Weights of a small transformer language model.
Size: 12 layers, width 192, 6 heads of 32, MLP 768 squared ReLU, vocabulary 799, 5.65M parameters.
Architecture: rotary positions, no biases in attention or MLP, capped logits.
MLP neurons of a small language model. Each row is named by its layer, matrix (up: input weights; down: output weights) and neuron, and shows model dimensions 32-159. Each number is 128 + 32 x the weight over its row's rms, rounded and kept within 0 to 255.
After each neuron's rows, "fires on" lists the tokens most often at its 100 highest values on Wikipedia text that the model never trained on; "fires before" lists the tokens most often just after its 100 highest values on Wikipedia text that the model never trained on.

L4.up671 [ 75 121 161 134 152 201  99 145 188 146 130 121 133 117 137  97 122 145  88  82 122 207 122 130  92 190 133 109 180 136  85 171 134 148  67 133 100 150 122  97  82 151 122  42 176 158 106  93 107 124 165 161 169 159 112  99  97 207 134 103 108 123 112 117 129 104 114  76  89 167 140  98 194  58 101 130 126 188 104 168 163 112 169 102 138 154 125 122 113 111 141 138  99 139 118 145 183 152  90 186  93 109 136 135 145 114 144 163  88 126 101 144 117  91 131 113  97 103 164 117 127 150 161  90 100  97 149 121]
L4.down671 [152 111 135 179 137  87 125  92 109 159 136 135 127 197 127 122 141  97 137 111 129 223  76 117 135  77 154  94 124 176 136 141 131 162 138 118 137  94 126 132 165 123 173 142 145 126  43 173  86 151 145 117 143 173 122  69 111 127 112 130 132 102 120  95 133 105 140 122 136 122 150 107 185 117  73 133  98 141 144 161 115 107 117 194 175 130 153 126 101  93  95 133 179 103 160 108 103 124 108 107 134  67 123  85  51 102  70 105 138 122 134 115  94 121 146 102 133 140  72 155 183  84 116  68 100 152 117  75]
fires on: "l", "he", "r"
fires before: "re", "ack", "ock", "ow", "ough", "el"

L7.up24 [126 133 125 152 102 120 106 165 186 157 164  90  86  40 142  69 141 156  90 109 129 186 103 127 151 124 153  97 161 143 119 179 115 140 124 117 154 105  81 100 131 163 152 113 133 158 145 143 152  74 117 112 117 163 110 143 124 134  87 109 108  93 127  42 152 167 142  79 119 154 157  97 178  97  85 102 146 137 156 124 112 137 158  97 118 157  77 123 169 164 113 101 118 113 121 155 108 156 115 133 100 117 130  93 200  94 130 170  53 154 184 192 162 145 144 123  94 139 185  84 158 156  91 119 114 164  57 136]
L7.down24 [201 133 138 123 109 139 135  81 109  94 128 151 113 146  98 146 132 116 147 137 193 114 130 123 130 118  97 116  86 160 134 158 146 190 132 100 163 141 154 120 141 116 137 127 161 122 200 108 118 170  90 140 136  88 140  94 120  98 106 139  42  29 112 138 124 122 183  80  98 136  93 115 144  94 170 131 100  84 154 115 125 155 144 142 154 136 136 121 143 169 133 217 122  68 166  77 133 124  87 138 101  36 137  71 121  72 175 154 116 113 162 113 118 152 173  93 101 117 193 130  99 132 142 142 117 103  93 128]
fires on: " ch", "ep", "oun", "h", " Ch", "ch"
fires before: "ar", "c", "art", "amp", "ide", "ic"

L8.up381 [ 81  59 164 160 122 178 116 125  89 117 124  61 172 146 153  88 108 196 125 100 170 128  97 114 205 123 126 153 106 117 130 168 142 128 178 122 111 124 139 122 111 194 105  84 157 125 185 159 166 110 124 142 141 100 101 114 121 119 140 121 162 143 141 105 178 124  89 127 143  64 212 151 156  91 123 154 157 231 101 145 150 142  96 157 167 161 103 123  92  87 136 142 133  86  69 168 138 141 146 173  57  89 139 137  64 133 102 111  79 115 116  88 102  98 144 118 150  98 130 106 125 104 140  72 106 127 130 134]
L8.down381 [150 117 138 135  71 116  99 151 149 181 140 119 116 134 189 161 184 141 145 162 135 150 132 116 132 178  94 114 135 108 139 176 118 201 112 167 107  75 165 141 148 139 116  57 119  85 102 104 156  97 113  78 148 114 106 170 147 160 156 112 120  99 102 110 153  77 138 174 135 151  81 172  95 104 153 150 112 147  34 137 171 174 108  97  78  57  53 132  89 162 165 151 178 141  95 124 135 142 112 191 138 143 124 140 142 130 139 121  41 146 131 134 140 126 165 111 177 166 175 103 123 191 124 105 114  94  95 144]
fires on: "19"
fires before: "9", "8", "7", "4", "20"

L9.up22 [150 123 152  93 146 141  92 158  92 126 165  55 166 107 178 146 117 156 124 141 110 145 124 137 106 127 112 117 126 166 187 195 173 177 171  71  71  97 134  77 118 122 105 111 135 174 104 152 115 111 136 143 174 152 144  87 115 169  95 129 128 137 117 147 123 119 123 175 108 111 163 147 140 114 136 129 106 106 134 141  36 122 207 151 208 159 108 106 153  81 121 106  90  64 116 151 182 138 153 155 117 111 182 108 142  74 161 145  75 147 178 158 130 137 109  90 111  78 135 122 126 164 129 116 142  88 189 143]
L9.down22 [ 97  86 109  61 157 128 147 170 102 166 101 101 137 145 139 204 159  99 176 158 128 126 108 178 118  55 119  91 128 138 147 144 131 113  90 125  32  78 118  84 100 129 147 114 142 152 122 142  99 177  28  96 148 116  52  46 131 131 162 154 131 127 145 180 119 133 173 103 144  91 128 118 116 117 107 161  36 147 133 125 133 131 171 108 127 124 173 125 136 141 128 122 154 146 119 172  93  85 176 167 136 115 135 117 112  94 108  94  91 144 113 105  99 121 120 120 106 120 130  98 132 120  77 178 105  87 126 125]
fires on: " E", "E", "ar"
fires before: "u", "x", "ar", "d", "v", "P"

L7.up202 [104 152 149 110 148 114  81 113 191  80 157 147 184 122 182 118 192 154  83 111 114 152 119 100 171 158  94 167 122 166 120 147 209 177 101 141 100 150  94 113 102 164 121 127  83  86 136  94 115 106 137 146 106  80 113 103 149 139 107  91 170 130 182  99 132 141 141 148  62  99 111 173 150  67 138 114  88 131 179 185 121 128 162 103 131 159  92 165 130  98 156  58  77 122 123 137 168 142  97 167 124 150 101 130 141  85 128 180  93 176 132 128  66 150 111 187 117 123 156 184 133 115 108 137 152  86  78 104]
L7.down202 [113 179 166 116  51 119 121 148 140 170 108 124  68 153 119 139 119 159 148 169  87 190 136 111 108 179 200 105 104 132 121 191 115 149 139 165 125 106  90 126  73 125 202 163 127 140 170 121 136 100 115 161  60 142 130 152 125 110 123 201 163 131 129 144 110  60 134 149 130 165 162  88 180 133 107 157 144  85 122 116 156 107 133 107  93 115 113 103 118 142 129 171 121 154  86 127 152 183 181  94 170 113 113  80 102  87  96 144  85  88 104 120 131 148 182 124 125 197 120  73 132  99 112 165  67 104  86 153]
fires on: "u", "o", "ir", "est", "ed", "el"
fires before: "d", "ild", "g", "ard", "y", "ok"

L6.up233 [166 161 154 115 123 155  72 192 130 150 166 130 108 132 127  79 161 120  64 114 132 150 213  13  81 134  85 164 154 162 145 112 113  88 141 164 103 119 155 132 100 141 171 130 206 111 176 177 109  51 106 141 120 124  96  82  88 185 118 129 130 154 156 103 125 145  67 144  54 155 116 147 169 116  99 126 119 124 140 109  85 144 151 136 122  59 123 118  75 101 124 176 128 139 182 104 119 113 148 126 121 150 125 160 125 133 149 134 148 153 128 138 116 106 107 113 172 143 106 105 181 119 155 118 157 107 190 112]
L6.down233 [136 164 143  90 168 121 108 102 142 150 125 125 162 128 140 112  97 131 128 116 124 143 132 111 124  96  94 110  94 118 126 169 146 145 117 120 146 145 183 116 120 106 132  89 135 125 165 106 109 178  94  69 115 206 133 122 162  97  98 201  74 108 130 109 111 155 161 124 159 132 172 142 110 129  87 146 152 134 146 134 164  69  67 109 152 117 174  96  90 133 104  87 122 154 121 137 104  79 161 112 134 200  89 169  94 159  93 155 100 169 177  44 166  98 101 152 179 131 156 100 145 115 117 181 106  90  84 187]
fires on: "it", "n", "r", "ok", "on", "h"
fires before: "own", "le", "y", "ow", "l", "ock"

L4.up318 [ 65 115 164 176  72 155  84 144 191 128 107 132 128 131 143  63 157 125 110  96 110 103 144 163 138 151  99 124 144 124  78 138 123 103  95 169 133 135  93 124 147 156 128 127 130 107 115 160 156  82 109 115 138 151 155 130  86 157 138  54 123 148 135 122 106 134 123  42  34 130 110  95 150  61  93 118 105 124 154 139 165 142 128 171 175 127 123 108 153 101  96 111 133 169  94 141 120  99 137 177  89 128  95   7 184  89 148 220  47 141 124 136  95 126 176 126 101 108 178 115  59 181 125 117 122 131 171 134]
L4.down318 [135 134 150 141  82  96 123 118 134 102 115 105 102 142  52 147 193 115 106 141 101 152 110 179  89 154 147 162  92 116 161 182  75 100 140  77 153 131 126 137 105 118  67 146 106 149 112  90 127 147 132 161 105 102 142 117 169 144  68  97 120 111  97 194 110  97  84 158 141 151 178 148 127 173 222 126 141  76 122 166 154 188 113  79  88  92  76  93 133 151 159 120 196 113 165  58 128 165 169 134 104 103 154 146 104 198 171 135 129 160 100 109 150  92 111 155 150 176 130 149 133 179 166 146 127 119 113 215]
fires on: "ist", "ur", "rit", "ol", "u", "iv"
fires before: "ric", "ish", "ri", "ly", "ision"

L6.up88 [ 91 138 175 135 118 137 102 104 100  93 113  89 132 106 171  98 181 159 107 110 145 141 176  91 154 158 177 148 108 125 124 127 108 110  74 154 162 112 134 141 112 102 168  44 116  87 123 135 172  96 154 131  57 121 163 161 140 165  85 102  89 118 137 139 119 136 135  79 151  81 142 116 100  84  91 173 143 141 107 183  65 126 149 170 161 126 143 144 198 133  76 103  74 134  96 152 130 116 109 138 154 143 132 168 151 133 188 123 116  98  38 115 127 124 183 158 168 107 124 140 148 167 136  81  66 175 164 119]
L6.down88 [115 162 103  98 129 120 118  91 112 157 129  89  71  96 135  69 174 152 135 120 182 105 120 108 139 160 130 125 137 154 131 188 142 111 131 175 171  93 157 156 118 122 118  74 145 175 127 158  71 110  94  81  59  91 111 186 125 135 119 161 160 122 106 139 167 156 148 130 114 117 165 164 157  86 128 133  96 110 116  98 145 102 122 108  87 181 210  84  85 115 114 185 154 106 181  74 143 207  71 109 119 137  89 107 150 151 134 105 136  92 104 168 118 135 122  98 137 140 119 137 177 151 129 142 141 132 123  93]
fires on: "o", " |", "pr", "ate", "1"
fires before: " |", "als", "il", " L", " D", "z"

L7.up195 [ 94 146 128 130 129 145  56  79 129 120 137 124 114 136 201 107 179 168 117 107  77 187 137 127  88 145 126 160 155 102  96 115  74 161 150 145 126 143  98 151 103 134 123  78 163 122 158 121 166  84 153 112  76 160  78  78 149 163 123  78 143 151 137  75  93  70  97 105  22 112 148  84  94 121 128  94 150 141 122 150 147  85 144  91 144 136  58 115 136  99 155 126 119 138 155 150 153 136 152 105 132 123 136 128 197  65 145 166 127 154  78 137 103 173 119 165 121 108 175 123 100 174  99 102 110  97 125 127]
L7.down195 [143 200 140 161 129  89  92 159  69 146 121 177 103  85 129 120 121 130 193  95 167 159  61 123 140 118 106  93 139  79 112 117 122 115 122 137 177  88 152 162 148 147 139 154 102 112 118 107  67 125 132 168 190  68 152 155 159 108 117 143 147 132 113 183 127  94 141 156 173 172  90  76 129  62  55 155 134 131 156  83 138 152 103 146 121 128  71 129 173 128 180 130 186 124 161 148  57 136 113 140 133 136 146  85  98 138  59 129 181 127 116 103  65 138 146 177 151 170 134 142  98 103 116 194 108 120 119 125]
fires on: "l", "ew"
fires before: "ack", "ock", "ue", "ight", "ood", "o"

L9.up681 [124 131 194 102 119 130 109 108 115 112 140  71 145 130 240  80 112 164 101 183 185 123 155 146 122 223 143 123 180 156 109 122 112 159 157 143 136 138 127 155 153 176 181 143 148 200 171 157 167 117 111 164 104 152 137 140 100 111 134  99 114 196 181 142 108 160 130 111 145 124 121 121 133 137 125 131 171 129 137 118 158 123 167 137 127 128 123 152 162 140 128 138 131  98 150 108 146 150  93 128 125 120 111 121 115 106 109 131  92 122 177  70 100 104 151 175 177 167 178  97  94 155 104 146  80 126 100 110]
L9.down681 [136 107 176 188 164  98 153 152 136 147  81 149  94 144 140 133 149 138 144 180  97  77 132 138 197 122 194 102  96 147 180 186 130 108 108 150 112 156 127 111 153  94 155  59 151 147 145 154 212  96 126  91 142 134  88 193 101  83  82 166 151 157 105 104 147 110 123 112  79 148 130 147 171 151 137 131 152 128  93 120 133 168 147  91 165 101 143  79 127 149  77 161 134 104  35 127 139 150 108  90 143 195 155 151 123 144 154 115 133 129 109 168 176 104 139 142  79  70  98 108 140 121  92 140 105  97 117 156]
fires on: "il", " ab", "ing", " con", "ad", "as"
fires before: "le", "ton", "k", "y", "he", "d"

L7.up322 [ 98   7 168 122  90 122 121 187 153 138 125 154 157 117 121  58 162 125 105 126 149 117 189 154 128 176 100 147 152 125  91 127 140 123  93 150 111 144 116 102 179 116 117 159 123 115 109 100 128  90 149 124 128 107 136 139 106 132 157  45 149  97 135  95 128  74 123  88 122 157 128 151 111  83 102 111 101 189 152 142  72 104 136 140 140 141  60  95 129  54 130  83  79  84  76 141 126  87 122 131 100 117 132 120 152 172 120 169  31 103 120 160 118 201 145 130 113 170 158 160 113 214 164 124 147 111  92 159]
L7.down322 [ 92 140  90  84  87  92 119 163 157 138 125 124 154 119 126  91 103 100  96 161 137 155 138 152  96  41 189 166  63 160 153 122 138  79 139 118 136 113 125 119 109  87 124 126 138  99 139 133  94 122 126 152  86 164 175  91 184  73 148  98 139 112 153 140 176 134  92 168 107 168 104 120 131 150 134 132 117 141 162 133 122 142  99 193 101 130  97  51 121 143 124 111 155  73  96 110 112 172 115 133  90  38  61 146  62 116 100 133  87 122 150  82 137 168 136 184  52 153 123 118 159 126 168 122 118 109 204 128]
fires on: "ist", "ur", "it", "ou", "ar"
fires before: "ric", "ian", "ie", "ri", "ch", "b"

L6.up14 [ 92 120 148  91 119 137  73  89 114 131 124 100 105 137 154 105 162 160 154 102 215 193 141 128 172 144 146  78 171 121 150 146 155 111 121 153 169 122 112 160 153 144 174  67 128 147 154 161 202  95 193 143 134  66 124  91 127 116 137  99 103 144 113 111 106 158  48  90 132 115 141 110 140  89 167 149 135 139 107 167 113 131  86 144 118  92 156  95  75 155 103 108 139 149  74  90  65 137 150 216 162 143 167  81 177 128 158 108 113 157 135  94  85  42 130  93 135 117 170  92 136 139 155 162 107 148 172 128]
L6.down14 [ 99  98 158 117  60 117 124 131 178  93  81 163 163 145 125 145 101 127 168 179  63 138 107 124 123 106 151 105 172 116 160 167 112 155 175 103 152 158 175 120 196 133 131 108 124 110 108  96  80 166  85 126 195 117 161 140  99 114 158 175  84 111  99  95 151 174  91 144  49 206 148 115 116 170 144 146 122 115  82  97 177 133 160 164 102 139 121 128 158 122 125 149 110 156  78 139 152 144 170 127 113  61 147 146  67 137  76 104 132 106 127 209  86 122 133 169 112 145 111 106 128 141 111 124  94  74 138 149]
fires on: "19", "20"
fires before: "9", "8", "7", "6", "5"

L8.up315 [159  81 139 158 121 151 190 141 157  84 130  88 150 118 139 140 105 130  55 126 152 129 146 136 164 128 124  90 144 111  97 167 128 160 105 117 122  80 120 124  84 105  87 147 150 138 140 111 110 146 151  90 118 154 133  81 125 135 141  93 114 111 166 136 147  90 130 123 123 102 121 126 142 121 160  72 106 152  94 176  57 129 144 136 209 149 153 150  75 149 148 133 124 115 106 236  93 148 122 130 120  93 189 186 139 124 197 147  70 228 121 135 164 135 103 146 183  80 123 119 130 138 117 101 118 135 114 133]
L8.down315 [169 170 146 164 125 137 113  96 110 107 171 122 130 157  92 126 127  80  98 161 161 106 160 101  84 159 110 118 112  72 145 114 170  99 183 165 116 186 147  81 126 150 178 142 114 160  85 167  72 119 168 138 135 175  93 118 136 130 135 120  77 111 128 113  72  82 208 117 148 100 114 103 133 110 122 143 115 130 104 125 118  98  91 124  42 168 150  87 149 138  77 208 151 163  83 137 102 110 133  85 151 138 116 108  80  90  76 140 134 175  85 125 110  99 139 190 133  95  53 141 126 145 121 119 118 114 119 149]
fires on: "ue", "ies", "es", "y", "ation", "ity"
fires before: ",", ".", " (", " in", " and", " of"

L6.up378 [164  75 225  85 114 174 143 115 140  82 134  95 161  71 127 122  90 179 153 156 117 135 141 107 152 156 146 102 140 125  50 176 158 160 136 159 124 178 127  89  27 177 103  94 129 113 108 118 125 154 162  89 126 133 120  98 166 150 120  68 142  95 162 173 114  71 100 156 106  75 106 128 161 157 164 128 147 140 118 141 126 108 149 134 143 115 115 170  94 164 143 145  92 123 108 144  81 145  94 131 130 124 141 145 129 184 148 107  68 113 166 158 109 117 134 167 108 116 172  95  81 131 137 115 184 102 128 139]
L6.down378 [215 214 164 173 147 125 184  87 134  86 123 164 113 120 138 101 141 101  61 124  99  79 104 141 192  94  87 129  98 129 153 112 142  92 116 145 137 173 109 129  88 111 151 122 122 152 116 126  94 151 124 121 123 109  46 123 133  42 167 115 142 124 149 145 144 161 132 118 106 109 149 142 115 154 131 126 142 109  95 116  61 192 129  91  82 148 193 110 140 114  92 105 185  97 166  81 100 177 147 119  95 115 100  92  75  98 141 107 162 158 103  85  95 117 126 166 127 136  78 132 123 116 112 119 156 142 164 137]
fires on: "s", "es", "ers", "ors", "le", "ents"
fires before: ",", ".", " of", " in", " and", ".\n\n"

L7.up757 [125 110 156 105 160 138 143 199 155 159 139  94 133  91 156 104  91  98  76 208 134 182 159  39 208 136 114 138 136 118 118 127 142 129 103 163  56 114 165 187 164 130 174 113 187 147 129 139 123  59  95 111 131  89 135 119 137 150 138 149 127 147 125 132  68 120 122 142 128  47 150 172 130 100 138 135  89 101 160 189  83 175 104 146 160  96  74 117 157 111 124 161 103 126  75 124 125  82 104 169 132 178 111 102 151 114 172 175 142 125 195 142 130  91 150  74 191 140 127  93 156 134 109 155 128  95 177 151]
L7.down757 [124 189  91  91 119 128 109 100  79 123  71 114 138 150 173 103 132 174 142 101 113 151  71 129 113 111 140 151  90 153 139 101 120 117 132 141  76 178 170 106 127 144  57 163 176 148 134 164  62 150  68  82 133 149 153 111  72 109 178 112 158 154 127 137 171  74 164 131 157 129  46 110 117 150 159 134 161 150 134 125 151  91 167 137 120 147 109 151 139 120 142 121 158  87  98 114 140 127 110  63  68 119  84  82 121 120 114 160 152 121 179  67 102 126 141 119  58  81 128 185 126 100 156 134 156 144 190 132]
fires on: "s", "ol", "on", "t", "c", "ok"
fires before: "it", "y", "fer", "he", "l", "port"

L9.up562 [105 162 125 133 139 129 186  78 122 115 146 168 175 113  93 114 100 161 131 156 187 144 177  65 134 129 115 148 136 171 160 158 125 154 130 160 118 174  89 132 131 129 102 146 202 144 169 143 115  89 121  91  85 111 239 144 161 167 137 152 173 120 154 130 119 159 146 143 172 111  93 196 150 134  75 104 124 173 135 164 152 178  58 139 120 112  97  70 108 101 133 137 143 133 167 105 112 110 158 142 109 180 160  52  72 128 180 135 112 149 138 162 136 110  69 123 176 107 156 155 117 153  98 122 108  99 126  95]
L9.down562 [117 122 185 180 137 117  95 163 156 112 152 101 126 120 111 126 152 131 153 182 150  96 163 152 122 151 133 156 122 166  76 100 134 106 164  60 118 129 107 115 136 192 138 180  77 100 107 150 108 143 127 129 125 127  84  37 125 167 163 150 155 108 110 170  83 124 145 107 126 120 112 130  77 125 164 133 149  69 155 121  92 113 220  98 165 143 103 101 100  94 150 108 188 182 186 153 173 170 177 165  96 113  81 125 188 137  88 147 142  66 160 126  97 135 133 103  90  82 177 138  89 155 162  82 144  85 172 138]
fires on: "g", "v", "a", "i", "ab", "ic"
fires before: "ol", "el", "ul", "ion"

L9.up461 [128 103 100 152 147 143 151 169 117 157 137  39 148  95 102 121 107 188  90 155 106 213 110 124 128 145 143  88 175 134 134 166 115 206  39 151  93 123 109 141 108 151 117 139 129 112  78 121  96  76 112 114 123 102 127 168 121 144 131 125 187  87 105 115  75 131 137 145 112 110 111 101 163 128 115  92 102 113 122 179 162 119 117 154 130 151 124  98 173 162 168 156  94 129 125 133 157  92 136 149 148 122 180 158  82 201 137 117  91 137 151 121 142 102 160  95 153 154 143 130 151 125 107 167 116 127 159 132]
L9.down461 [ 60 124 138 160  97 118 132 141 134 109 126  74 111 121 126  68 138  98 168 112 116 147 192  92 112 159 139 176 137 141  86 143 132  76 106  78 143 180 159 130 122 133 195 111 176 121 129 160 222 142 129 113  96 181 176 159 146 149  86 216  85 137  80 135 118 135 101  74 120 173 110  78 139 104 127 157 109  97 115 116 149 141 142 117 121 163 171  98 127 193 133 142 131  79 193  57 160  91  68  96 138 167  87 118 119 105 126 113 100  85 121 144 134  87 131 126 125 123  88 124 184 118 150  94 114  86 142 122]
fires on: "u", "t", "c", "im", "iv", "ra"
fires before: "il", "ild", "es", "p", "ff"

L8.up218 [149 112 180 146 102 124  81 104 171 123 171 158 189 111 184 127 157 142 112 116  95  91 143 148 119 182 116 160 174 111  63 169 110 155 162 160 154 148 122 168  96 170 140 152 131 120  94 125 118 105 175 110  85  81 109 143 166 170  75 126 148 144 115 128 143 118 150 186 115  69 144 137 103 156 160  86 137 130 167 130 126 101 157 151 137 124 146 140  85 128 138 140 139 168 125 109 174 131  98 141 104 143 145 193 137  95 146 158 152 184 105  97 103 125  76  99 155  87 107 130  93 210  73  95 144 185 129 172]
L8.down218 [132 166 114 186 180 130 141  89  95  94 177 135 161 156  58 182 107  75  63 154 147 142 116 142 129 131 151  84 164 124  92 121 176  77 107 120 122 138 107 144  97 105 151  97  59 150 158 186 107  95  65 118  94 139 153 124  98 109 160 119 110  63 133 141 149  41 138 108 133 143 136 114  71  82 151 169 127  78  62 140 113 188  57 108 129 209 105 118 122 119 119 135  91  97 142 125  94 111 128 110 104  90 165  87 100 117 156 132 127 104  57 127 149 178 125 184 145 154 112 111 133 174 171 150 139 112 113 133]
fires on: "\""
fires before: ",", ".", " in", " and", ".\n\n"

L8.up410 [113  58 135 132  86 155 145 191 165 180 165  54 135 133 177 123 135 164 115 153 126 101 143  63 168 144 115  97 125 152 125 193 142  94 158 170 150 117  96 187 100 173 148  90 144 135 195  68 122 143 138 144 144  85 144 162 101 216 113 122 143 128 118 120 140 133  67 115 102  58 109 121 151 115 106 156 123 157 104 149 102 169 131 138 115 171 130 126 165 137 153 147 105 113 109 170 148 195 143 123 135 161 123  76 151 105 146 141 137 149  87  75 182 125  96  84  94 107 131  95  88 136 143 125 118 151 127 134]
L8.down410 [174  52 110 107 103 137 160 102 150  93 102 185 122 144 136  94 119 120 168 143 136 148 115 119 123  81 137 115  41 124 128 151 186 162 130 146 137 117 134  71 142 174 111  53 199 109  68 105 170  99 130 107 110 123 107 127 118 126 172 111  79 164  64 122 150 180  59 113 128 122 128 132 116 152 144 127 134 133  76 122 186  97 139 146 143 128 136 135  68 139 123  63 120 110 115 110 105 168 201 174 127 100  95  93 121 130  92  93 154 163 169  77 129  89 151 107 127 101 133 125 143 133 100 170 138 108  96 143]
fires on: "19", "18", "16", "17", "15"
fires before: "9", "7", "8", "6", "5"

L8.up103 [107  93 104  94 140 167 121 163 102 114 109 137 139  74 105  87 132 144  95 123 128 128 116  63 146 145  83 121 122  98  78 114  70  99  73 121 126 143 122  86 113 140 116 118 105 127 128 157 165 151 143 128 120  91 103  72 120 152  68 128 141 185 237 151 113 131 121  86 124  64 173 131 181 135 136 124 126 157 134 217 125 172 110 182 151 198  80 107 155 142  93 117 127 129 111 190 121 161 123 159  91 116 129  98 151 139 162 126  96 181 112  92 144  46 149  68  77 173 146  94 127 132 140 180 120 127 110 139]
L8.down103 [148 150 142 190  84 134  94 144 123 119  85 122 156 185  83 145 158 154 151 175  93 152 105 165 124 136 113 148 113 188 145 109 171 149 122 136 108  95  81 112 149 107 109 114 183 116 159 110  32  46 135 108 125 129 100 161 144 113 127 154 136 132  83 133 127  91 201 145 119 161 130 132 121 144  86 188 121 151 143 166 179 103 163 126  79 133  76 124 120 157 135 165 162 132 187  91 148 153 105 143 120 102 120 132 100 160 123 152 102 101 113 109 127 151  47 157 122 101 171 107 148 118  87 149 157 147  90 177]
fires on: " is", "|", " was", "us", "s"
fires before: " a", " an", ":", " ", " the"

L6.up381 [127 135 122 138 155 114 138 152 104 136 113  74 112 117 155 130 193 152 139 110 149 147 159  33 153 171 158 149 141 156 146 113 118 102 127 119 138 102 125 154 154 110 137  68 133 104 118 126 163  84 119 149 129  90 174  86 111 141  95 130  80 106 162 143  94 136 120  92 102  97 154 128 120  77 133 125  86 147 181 174  99  84 107 200 133 109 142 141 140 131 175 150 133 128 165 147  71 171 135 162 100 155 148 130 144  91 196 140 100  86 107  62  96 112 174 155  73 144 131 200 136 178 117 126 122 194 131 111]
L6.down381 [106 130 104  85 157 116 142 136 140 136 128 145 193 116  78 165 159 154 156 120 137 161 151 165 141 175 114 104 141 119 185 108 128 129 123 143  96 124  37  45  82 149 114 105 113  63 131  99 115 124 142 181 127 115 157  72  75 149  76 185 138 116 142 172 142 114 168 136 142 129 168  99 108 164 110  97  55 147 125  78 117  91 183 138  96 137 170 134 112 115 112 207  90 139 109 114 148 164 133 119 109 144 115 166 175 139  81 153 111  91 152 149 192 133 137 151 123  57 160 104 109 110 115 145 159 103  92 147]
fires on: " P", "pp", "o", "ate", "v", "F"
fires before: "s", " |", "als", "g", "ld", " /"

L6.up587 [ 61 131  82 130 132 121 138 172 182 110 139 115 170 117 150  30 130 180 123 156 117 165 126  93 130 166 151  91 111 132  52 152 123 111  76 185  93 153 172 189  81 144 154 109 115  32 124  80 106 156 117 150  91 103 106 138 181 190 111  78 168 157 159 133 120 127 122  97 102 109 164 103  96 103 151 124 126 119 152 225 114 102 151 119 151 158 102 123 104 108 153 151  87 152 128  98 175 121 111 174 167 181  94 109 150 154 146 139 124 150  89 163  98 103 179 194 137 140 164 141 143 137  74 127  80 153 134 107]
L6.down587 [132  85 147 119 162 129 160 122 143 153 109 179 125 147 180 169 212 101 162 117 128 128 159 150  84 122 149 182  88 133 110 137  96  83 149  90 106 119 137 154  57 130 193 141 149 175 115  58 103 117 113 144 121 139 121 144 156 132 154 182 139 109 122 133 134 120 175 152 103 129 101 125 136 130 132 129 107 105 170 144 123 137 119 147  63  54 157 148 118 158 151 133  84  54 103 155 111 118 126 131 149 182  96 134 102 168 110  94 113 211 120  65 101 139 173 101 107 206 152 139 152  79 103 135  58 147 125  76]
fires on: "o", "u", "ron", "ra", "om", "en"
fires before: "ild", "z", "ok", "ard", "il"

L4.up164 [132 119 153 127  56 156 100 115 124 110 105 119 148 149 144 117 163  96 135 132 147 133  96 115 151 192 133 115 172  38 131  76 127  91  83 129 130  95  99 115 108 135 175 108 136 119 221 151 152  26 139  91 108 158 175 129 127 174  89 126 129 158 139 146 142 105 156 129 130  76 113 143 126  98 104 116 146 134 179 142 143 119 135 169 167 169  78 124 155 116  75 203 124 145  97 136 107  73  86 178 148 187 151  98 127 153 111 141 107 120  81 147 130 100 137 134 172 110 167 151 128 200 155  70  99 109 168 116]
L4.down164 [118  88 112 131 188 127 150 103 137 126 145 121 132 220  65 148  65 139 144 105 185  88 148 133  27 111 137 155 149 154 142 180 155  96 173  79 116 140 177 116 150 145 160 135 127 125  91 109 153 183 137 152 134 100  97  98  94 140 197  76  97 107 128 134 142 157 130 162 169 168  95 128  74  99 110 168 113  84  94  98 134 164  97  71  90 111 120 143 157 118 153 107 108 155  91 122 137 191 188 107 110 132 112  82  83 101  96 118 165 117 108 101 148 175 152 121 131 106 153 136 128  69  76 118 138  98 101 150]
fires on: "g", "v"
fires before: "ion", "l", "ul", "end", "land"